Weights of a small GPT-style language model, trained from scratch on English Wikipedia.
Size: width 256, 4 heads of 64.
Training: a variant of Adam for these matrices, 312M tokens, 9507 steps.
MLP neurons of a small language model. Each row is named by its layer, matrix (down: output weights) and neuron, and shows model dimensions 128-255. Each number is 500 + 25 x the weight over its row's rms, rounded and kept within 0 to 999. Numbers have three digits each. A neuron's up and down rows have the sign that makes its largest values positive.
A block is one neuron, or neurons of one layer that tend to fire together. Before each block is what it responds to, as a language model described it from the Wikipedia text at the highest values.

Responds to: Opening or middle subword fragments of longer words, both common Latinate words and foreign names, such as prem(ise), estim(ates), inv(aders), C(erv)antes.
L5.down155:514479464511512492503496467482524561516497523510539468475483456501490477479476502461526484519508531487495496490571532516498485486485523487529499505484483456508523474521566527491456540491483465512482472496499513501515500478498512520469519518483499474480490476515504485480491530517516555506474496516530460496472448522548461517504520529492538507500509506494501513542501505528492495520501
L5.down352:504488546513479476494504535499493540435551509530494470500494493515486477508480532488527508510494491475502508504504543448494443482497472455533519491472443473484455485532457478514477525518526511519470495517485509507484548475425473454451504525519463494477526502492483521511535459499548504527522515501526493488521506504512548520520481504474499527498546525477508530480512492523478511493496
L5.down400:506485539486479491488507513498493468499487454527539537483511537527508458504530517505518524523504493512503571495520517490485501495495533469525461506467502479468488498496502482469461492523512519467513497548532509517488492514495457511520507489559479512520529521541488516452525488494479488496532456463501526468519542506499536503502508541489502501464525519510495524503497540540455489528504
L5.down707:492465491517445481520452486462505542503535478458503504490491487505542509469525466490565493497520502525497493467515483516486484533482471464495486475505532496501505552491499502508464486494464515518512511527455518489445509513491500493420496486510512475538516523550517495494502508525514551475502528514494467529468528479492477535496514526454526494523531497527510494509499537498505526478506

Responds to: Main verbs right after the subject that start a phrasal or light-verb phrase, such as takes place, turned into, took, made, plus existential There.
L2.down30:474493531456476514543507548499476487546464470482511488449507481475515498492546497478500508500528502507452494489514525528536481524499484500562478472491519485482524523553486520456565474454458513467485478532516499498491533499499481527474515505522478549509520513473472508498502520522482499530577452501499519506500486525520534518523492482468511516474499488491456445530487498445498494494520
L2.down35:544480535491503524498477418485526533537500515505516503485446430483506485453511537509517482488552534493487518475525511489499496493474520486543527471491513518488513506518454540498499506489508484473467491471462508501494494506519502513467528485510546499469521492490513510473513484538488487517489515504521473500502508545486501522483455430521502539549476486501515511500498547480483479456447
L2.down51:517486484510503489513494536484526478525515466472482477461497457482495490496483488508480465450515484475524520505532490504475515506496486503537508507526521458486466477502522502516512498527461516498506516516475496500504536481508567504514493503509525522521555455501474462456503480483489493542534513507486483533464525489491510572515503484510524475522509465479539493488495513492490513479432
L2.down78:539457514492490465470570492497462511513474476489477477468517525509477473477495473495504462506483492503503475462466487503521507454510487496484480514489505477493491481485495491498517538548496502460521480503493520472507517488500530482503465535489550529512487506468482515482521493520494459480561469495521544523514535500476467481490487498518474520489487480480503469471524525471529520502454
L2.down265:466519502513503533450450432476546485536532500531506483505510472494488470524489485480540468514518486509508480512521482464510496534438490479522491502472491524479498457501489504535557514543520487463524460520530491504496493426516510505472505498492503527542493497500512472509485554544512504514499473504486475546486516498466529483524449526496515501501508513502509486467478554485531521484489
L2.down323:502496472507470500485518502531479494490545513488515489504510475505504500508549537480500474482511490467470537496433469532477491514496497471510496544516464463482479479502477482507471525518509508504539491534469497473557490503465517507428468532429484520446498550486518527493497506511502491485486505522464489464479479476478489515525523496508499508495524493526548474476504506522506467511510
L2.down374:504486493554489505516456512480463544562531509494489499536453451470507445530531508503482471512520468506500493522482508505509562501475534490540514466521470490490478489511484523458513471496498531498466437541541516511486484486494497468484551490511459444504506479551551481507501490497475500493495467523513507477493489501492463511504495475510523475533492507501539526538477527488474482493522
L2.down415:523509464523498544498529515488501528521455478515485493519438515490519456508502516480493513513526482497491470492490511494503508505496525539484511510506504580477513515508467518451492487530477509496520481523526479554456503469510456493513536492455556527486519531470467516490486481542489482491512501466518520472504529516488504542445535480490498554505508445482499514446496500496524458465494
L2.down436:490512543534442488506548501549496532499486495484471470495511538484500468503473499475535521549466516503534477508493474436491564514518513576504511484520479422481513513464490535507525507506527501514497502467461504480483545508465470536574497448498474523513531496491502511496481488506512527498472518483512524523518542510500461470495487512467481471524505493507495509499484511492463522489439
L2.down438:537446494536479474500477513489464520550508491506526479488480523441524520513484489522458467482432495501483477454506504520520525518524486558522516516486529521485499483504495505485522456520479514470472470527486448543555480550482516494438501517494469517460490521467446499477476531511483488508539537507506517463519479529499491472526493505452499475502524468509521502494489507533493484482479
L2.down440:519483460512566464483500478538483513547532488511494497488513460464508492469477511503513513489457497514486482510473524496515495480486495535507497532486523471525532547505504507477489511539499475454458475527501498514490448493520474522489481525539512518517499489498493518449524468522488485508508543465480504461506471553505501514494477444471448457520537484449525493501501490540510499478509
L2.down533:514484555519563545499471496507498530485494488479530467509496521492492482520519525488543501496504512513469474468549485478506480511505484486541494480481526521484505531519513574463508459529518447491529475485485447537513527461515479490495536532487428537511515522515499501466519506492489494471520489485503509465516548521487520571535475534474535517507497484461505490520476510507488512515508
L2.down604:471513517518457519521539510500509467499495519505525470469489507493512505471507495459474471502476473489448484470513515466493495483462541488528540494499464491442492538537515483513487507524449479515477503501551485536495502449447494467544529483525481474490481537527486484460481496531520481502516532529506485501553526505493489506539472474530508514523474463483541472449496507482476490468471
L2.down675:478519484489563510522515515518431545503489501456520547491511467508547508522510505494524503512498508514518478502479467563515506522490508523513525468491526471474467492510498501463515486529485498470529507514485493504501453484439492490464489514561441491499484531532522503492502517473515503510544478530517483504477543500499497490490485498505514438492528479515521507534466479517467472500424
L2.down703:456441461537517514535487494503531504501493503507488522485449514435500441493516491450515498526456488508537507487519526535538529506503527495541524505469503442476531510531464531477496478567487511503487472501479462515515507471502471429531552495511461487517502481500484502512454477515450464479514559543493484480495495520546488470519506546501460509503501508518537502508537518524477475471510
L2.down704:506479540501549499523511496475483491476464508493518469474490477513504522529540527523505451559519508505481511491506529456509499497491557476550517517496485566473547524518475531487551513519466496483515473518524471510466495512511510539436534461496538471520469470532486491460495524495482492494489470464464533493498505536512543517522504441508515492540454469513508487496491529484514531469489

Responds to: The first piece of a multi-token word or name whose ending is highly predictable, such as Grand (Duchy, master), phil(anthropist), Cru(ise), San (Antonio).
L2.down19:498520511493489474492442495484527507501489488475485494502548588498509493469537514474496494484513524521523500469514499540546474499505490506510497488446504434462473511522499531502471544500491492510492510529529481472523535500473496453561509517535459505493491522516482493497530492495511542458530526497501474484508539479502541516549495609479555487526494532496475514519463553499491473497510
L2.down77:504534516471481480513455499479496530476539506478493509455487516458512499530541498506510486506506481510515498504516470474515457490489508487530525504564492459466457499477496534489481517516512530493477471509461501503500495495524467505499525513493471527526506523475533522489488514512546494544511524520531479498475488492506462448511512545471513467503478516512498511507482459536485515511521
L2.down116:503464519495555493520498485535536496534516498473497475445496449490505483511521491485544512496487519499521497485512514493531509492523521520540519509488507516477520505513502550486492529522510498482483504460445493531521550489502444538451485541515496455457478560469477526492481466471507460490485515500477505482490484503469498491482520450491506459498484487499540497553485517508495495488519
L2.down269:519521526474512511529469531489516538512491465461451495503511420537499479496469478485511508521529532513481487494471510514505490494477466512492492496499506542526521471495474539482491538514575518490499504461487519487515494517482489530394536522539475507520491490462469513509506480493524494478508527489520501532517510524515501486455506477453506514528518481485494518479498494470530519499516
L2.down293:511485531443447478490471468454476512506511502495496512513519526483505498527499542488483496528485485464502513538491484518498494493512475489514495506456521419487461512567542539477480536456512532530520526512511495519494513461472527472510505531539428531482488534527486521490518548482512528520530492493524485493540519505511521508536487536465535456497499510496500480501483513541525498481493
L2.down314:490487506531481470497480503483484452499515506510522507514524501491504501507514541509515476510498480491529490503524499515519475479533490540536512482454459610510484527522508536483475492478462505524466529508542534527493516497457476465500500482511506558499505469553500522515538503476501484492526494507473522484485510545490515522493480529482538507507513491503472451485486536508464461506545
L2.down322:553528528478497514536480508502496446480500505503532485489503485507512493517522532542529486506483433472488492511557462509506513492458535524520514505514496574489524561509514531502500516495490500560503493516505499567486491528458463519452466477511471506481478472531514507490496469481490501510516492475481490484489494538498538507512473445490539503546524481523470484481492533511489496485485
L2.down325:490483519535472470472515488492501438465501513508520513526513481470489497520517541458516497527458518486503469465509483479531494483491540520519459514504473459484523508518513476508473490547492523530472473496512488497499510501492514510485512505473473513517490522492565500527523494473526486480482470542458519453475510531501500501462458506483512517528474480505487469528541488495448502429523
L2.down350:528472478507502489508487485504528480491542508540527488493535511488491523483492514475532490522516501491514519542522471474509453543494518485473541477465464426464463522525533515529460517532487541518477477491503500488530529441479448497505501532539433555500474475476492547506505475480503486463485498460515474449518494504552505464490530513494482500486513507510529538459481481525521465530502
L2.down369:495487527527492477500476522484494541496503508498548495516478480501523523521512526557493486520475537539509510452480534533473510534463475507500483472514505487524529522509492520513478504465531515485501522557472483541538461544462520451445481523519522515521513509515488479496525538508486542499476553500522516472508523508483475518473569540481536530452532496489524492459513511491501481518535
L2.down476:493509526517462535546499448481460496491513529459482487475484535477505530504499477516522488523531499449500503516512464483461495477480501551545521499511500481493524495494496490559487518505494497551499483510539470495487502498457480498495499541492508473497486500556513487476515503487506553523510527517501475491546517438514482492521490555456428493565481481463506450524509542547505492511492
L2.down636:508529533458499495527492468514500499498497472482542511485498469504514475459515562520534527545484455520531509514523497506515489480506475507485449461477500495461466512521500532512458512457522517469495494495499509501537529517498451507436524530507470504473514537477519512449469530500517473510529466513503522515498537488492460488548478504482503514491444537486469483527504495478496508448488
L2.down653:525498509508540518512465494483433505514512497524513503551470444459523471473510512528524513512506508516508525501531539499503519470531534507537490520509450538470556518516449505491515517519490499500466530499522488498463494496471438520393481495512543500484474525495452528485555513494525478525528483486497494456480503471495507506522508428497496488534491476488500508515477481491462526523527
L2.down694:488486505512480524521464530513510456486504466510532541532550438480487500461542502532495480516506493501542481477510564541515481506466506503524496524454522546482502493488518453499484455472497465493494465496541484488436511528503492477452494505487482504485451526532459487491511512465484504521528472502480490530459502468484471520502454485536467508487548509551514501546488486493492527509544
L2.down700:527472508529521513517480504481484516468499465520505488482493396483517500486537511479505498462492499525510485504527507479549524509473491522528480496456498557487505519523493505514476513519531475487478475510539490527507480477471448536377512507537540501464475496523520541495507497503520512497502517531507504479518494519511502525507474460474513499502482475484504504539480531521490489496517
L2.down767:513492497479504525497489475522526484515497485469476500505492499503548489525426528518493468511529541495473497498546513497562497476505450539553456486478467557491495505539527483509442526494471475518536491527517455492501515490477483477468505502519536534474460495498509500475520545500504469471484497451502529467481433491512557525513510457468548488484509513506471511500497479509506489475494

Responds to: First token of a proper name or its title, such as King, Pope, Sir, Dr, Fort, or a surname's first piece, where a named entity begins.
L7.down136:469483485541559510523512469510527488520501526481524492514499440528464476514455504486473481500524485540463471536543497532506509502493523492526463525530518511491472535526498463501467530529515517519499474493484489503463512494488462457406472492481586502531490543486505457471502506455524513456489471475443503510473507502509495489501484406528533487498495531496458447538518477516532508476475

Responds to: Opening word pieces and abbreviations in scientific or technical prose, e.g. ph in phosphine/phonemic, orth in orthologs, n in nmi, plus Genus: colons.
L2.down7:494491514487551508495468531526531538493550482511500516490514507453552493495534483520515501495512522536513495501532510503506541532472501517547531524459497461543522497452440474504518509553552515481495497505501473517474508455480456488522497479523491492484504493481466496492465524485517472490535498535527526522472492491489520522531496523498522479497473486499457516523513483503445481456551
L2.down22:530487479489490556479524544472486546512485499526549567463490530495485502545481534481526527524494516484460526523489529535501511501477517522504494500502451430472500479513504476527498521497516531557511502473511485465462524547491518517486516538464500475493521513493536513521505546540474511537478505472484485441475510546479516529491467522495487506515520508457521525495472468475469485492462
L2.down27:484513513465506486571500466464474466508510479490499505517504480501554516498506510520497488506506495462450516531489539506509497464498520495524505540491475462510508487484524479489515505494492481521477523533543513504517528517474539512488515405521491499470496511515523476484489472476492486504504506490545522486466471502484512478520497512505502520505490507527505527515496496516472541522505
L2.down119:528496486481539484495489495507508525567557478535478508491525467468526473511499486505462498494483451507501498485484502507505536481527489534500505516502471575523528522533479531506524497473467496493513502526508446514458483486521506509402496513486579517482468530497501511504496495486467449486513510484502494451462500491559519521517509445500456486536514498457499493533485493444484475486522
L2.down226:454498525515511497484472475490515510500556509531545528495506470467544494496537511519475501497464509481498497506526507517527522515515495526525518508493467539495520487510489504489489511489514485540523454488520479474482504523467449500441520481498566522494505505526519483478499487533511500475494472498520478445481459532501533541528499465505527505511466530479495486556474522524494524437504
L2.down257:455489481511492493520506579515497544464492509496462487544525492488522488512519456470502492511491530473455521498510494484519537526521505451512507522464456456526466488508522541460499505511515475512474526490477514486465516544457498467537521450522450511501494500516499526466492509497505505467520466520498499501472511497503557501504548522471489469504523531506504492521469479534471468507457
L2.down262:539511501485480478499498497464495490471473470517455500493500511502520472473477509507474478465483525498472497501495517455506479540530521510430533523497495496524522496498523506463517525485537507471480517521504502498532496521548534471516474478566484521504521456496446479544513500474442543520488483502530498498502529513503516515527510539482524536545526494494527516504545465512469491517474
L2.down300:540479516531477468482506532502519513427489500512481517520500484511510498516495495462494513519543588479558488516545480529516509528519492510477490500468516555473489455484533500478501518483460515511481543495517470523495511489470539479495483505554557463504478480449471499465507511538492471458493518497507472491490464513508543480476489480515506532506484504520496487478521473489484503496498
L2.down328:544499493500457486535454564529498509465508527537503474529506468516513538511492506503513470525515487496494504507490539488464477505501509458523543521487503534536497477479451497548522491463520517502467497525451505515476497523487445497422503507527461506513516474529499523477487475478523511502531496508510489498506512509521542518482483575454537526493532506464476537526485497538509499486510
L2.down362:534475460509483493442480504482492548535500501518445496530519477452470493495530492471473478500479545503500498490520505558488531533506472488509533477469502488469483541491521520548510530510520519487480492507512487475513489526488523506506465492536519532479501476531485480512480479484462496473518480506547431486484501548480455478496535513517478509509518470469530555491482540494524526506466
L2.down400:501475511498533523471466494490493502505470507526493473465510497451540487494512510527496448479465464514526502484498471509505467496484502545483511478448492485522521492520482513522521525498481513475531516508474513527487510452511500496485509474488511436494501458458504479469511493498502447495504514537556482507526467493548478507525505502459527528520467473504464520539437466505465456490503
L2.down474:527515474513507460486490474481486480521511497520540497541532441500493512465491488485481474506479496492481508493546499474536514481516518502482521515493535583522482501497491504496483471447474493524449530519506519522474491563497511469430527485510463493506509496545492495538555497535457545536517452510487470474498506535507506522543533474489509506531527490521528500511475502576501472472462
L2.down607:487557488546502499513493475495491531503494482536504484509488481466513493508532478513487469459489488524487475482514476564474561500502496541533527511492539505507551488440530502508475496510535509514548506512492496489503492495522512518571459515475497478480490461502538500479516501478503513469496528523519488459491535517526522521492484472522489487522461481524499533480502483517510500508536
L2.down746:529529488499549491481523484515460539504561474502477492522482417520516501521537513510484506494507493518537468480505482517495485513491480517512481479511508485471505489496503501508471510548527498477532514497529531527429429464504466496425506496467555478500488505480554502551497511499509447505511510508519536474471513542478509480506485414491505535522535466485489525494528537474502522511504
L2.down749:496494533487541491493454518521533536536465497505506461513515471463498483473524500517474503428487486484514470485529504482509542481492489473504507510481527516518504466497494546480480533534537469494476518511506516472537546514472533512447562500510533488511514481472499470532481473463502458477533497516531500501486507511515535507498505440554483489475508465521533512481494533523506481469512
L2.down759:480479499521506501492515531482460481467438520488492516499492574547464487471522475440487521529511550518487460505486468513488502504534493509496478497491516511511463484494513460523477498576493483504489521468507477467445493510476500528474468532503573491501489484516483499481502436519535536505492516477454439530486501499476517491490480482515500533526511538505502517526509484517491522552501

Responds to: Main verbs or auxiliaries right after a person's name or pronoun as subject in biographical narrative, such as earned, attended, had.
L5.down45:501527520491479486500534500454488436476477526464496480499525467451535513529480470507519495511558504496489509493487519464520510522543489514519473523467508523477534484487528508487532476538499513521524506475507496534470477451542505519519517478501523499469527488472536496489494473478494496489467548514496510504497520490475534504519533534527497529516483448500489493490539516486476434481490
L5.down197:515508488491445521462528460430488485469457469511512557453507505497505515491480527484504556511507495484545487501522535500496481478491481509526531559491495499536534486534521553504470507428457560489508481492518487495473535501529493538538447481463470507534489436492514488477520477419492481514481500489507535495475497499512513518512467530489478517519524461493524505543501551490489524501505
L5.down289:509512502461514490489466475495462503532460496524565494489504541552515480507502511519472500514500486514564489508494507497520470454520521546505501491495541477499489532535516519493523538504521527469541519522505504513530522458474489539525507547499501455479519507500534500495520480468527554494496510483470535528505523500501499506495473520525506499489486492459454483509498534497493478514491
L5.down469:421503533491495522485531427497516479479486483489497494476484489513522538485543500455515489534480512473518488493497469507527490525454506479501460524459484491491521500485521471513497524522531490504505459454554461508509506503443509513465506504509464488469527540509526525495525502481503514492459468535496490542511530523520499528521545522507518540541488503478479483473528498476489506470493

Responds to: Common action verbs that start set phrases or phrasal verbs, such as took place, turned heel, bring back and went 10–2, plus some word-initial fragments like Foss-il.
L7.down646:523511535488480521512493492509499482484490516498518503488524556518484478516569505505514527463525512506547534492506546504474549490498512498538469503498518477477493520499509490487479518502511485487498482522496470479516493521499527502509517469498512519527496502522519545507502488494511505535486475455542533538555499496511460513521502521502492502523509453441485487487477521504484478513505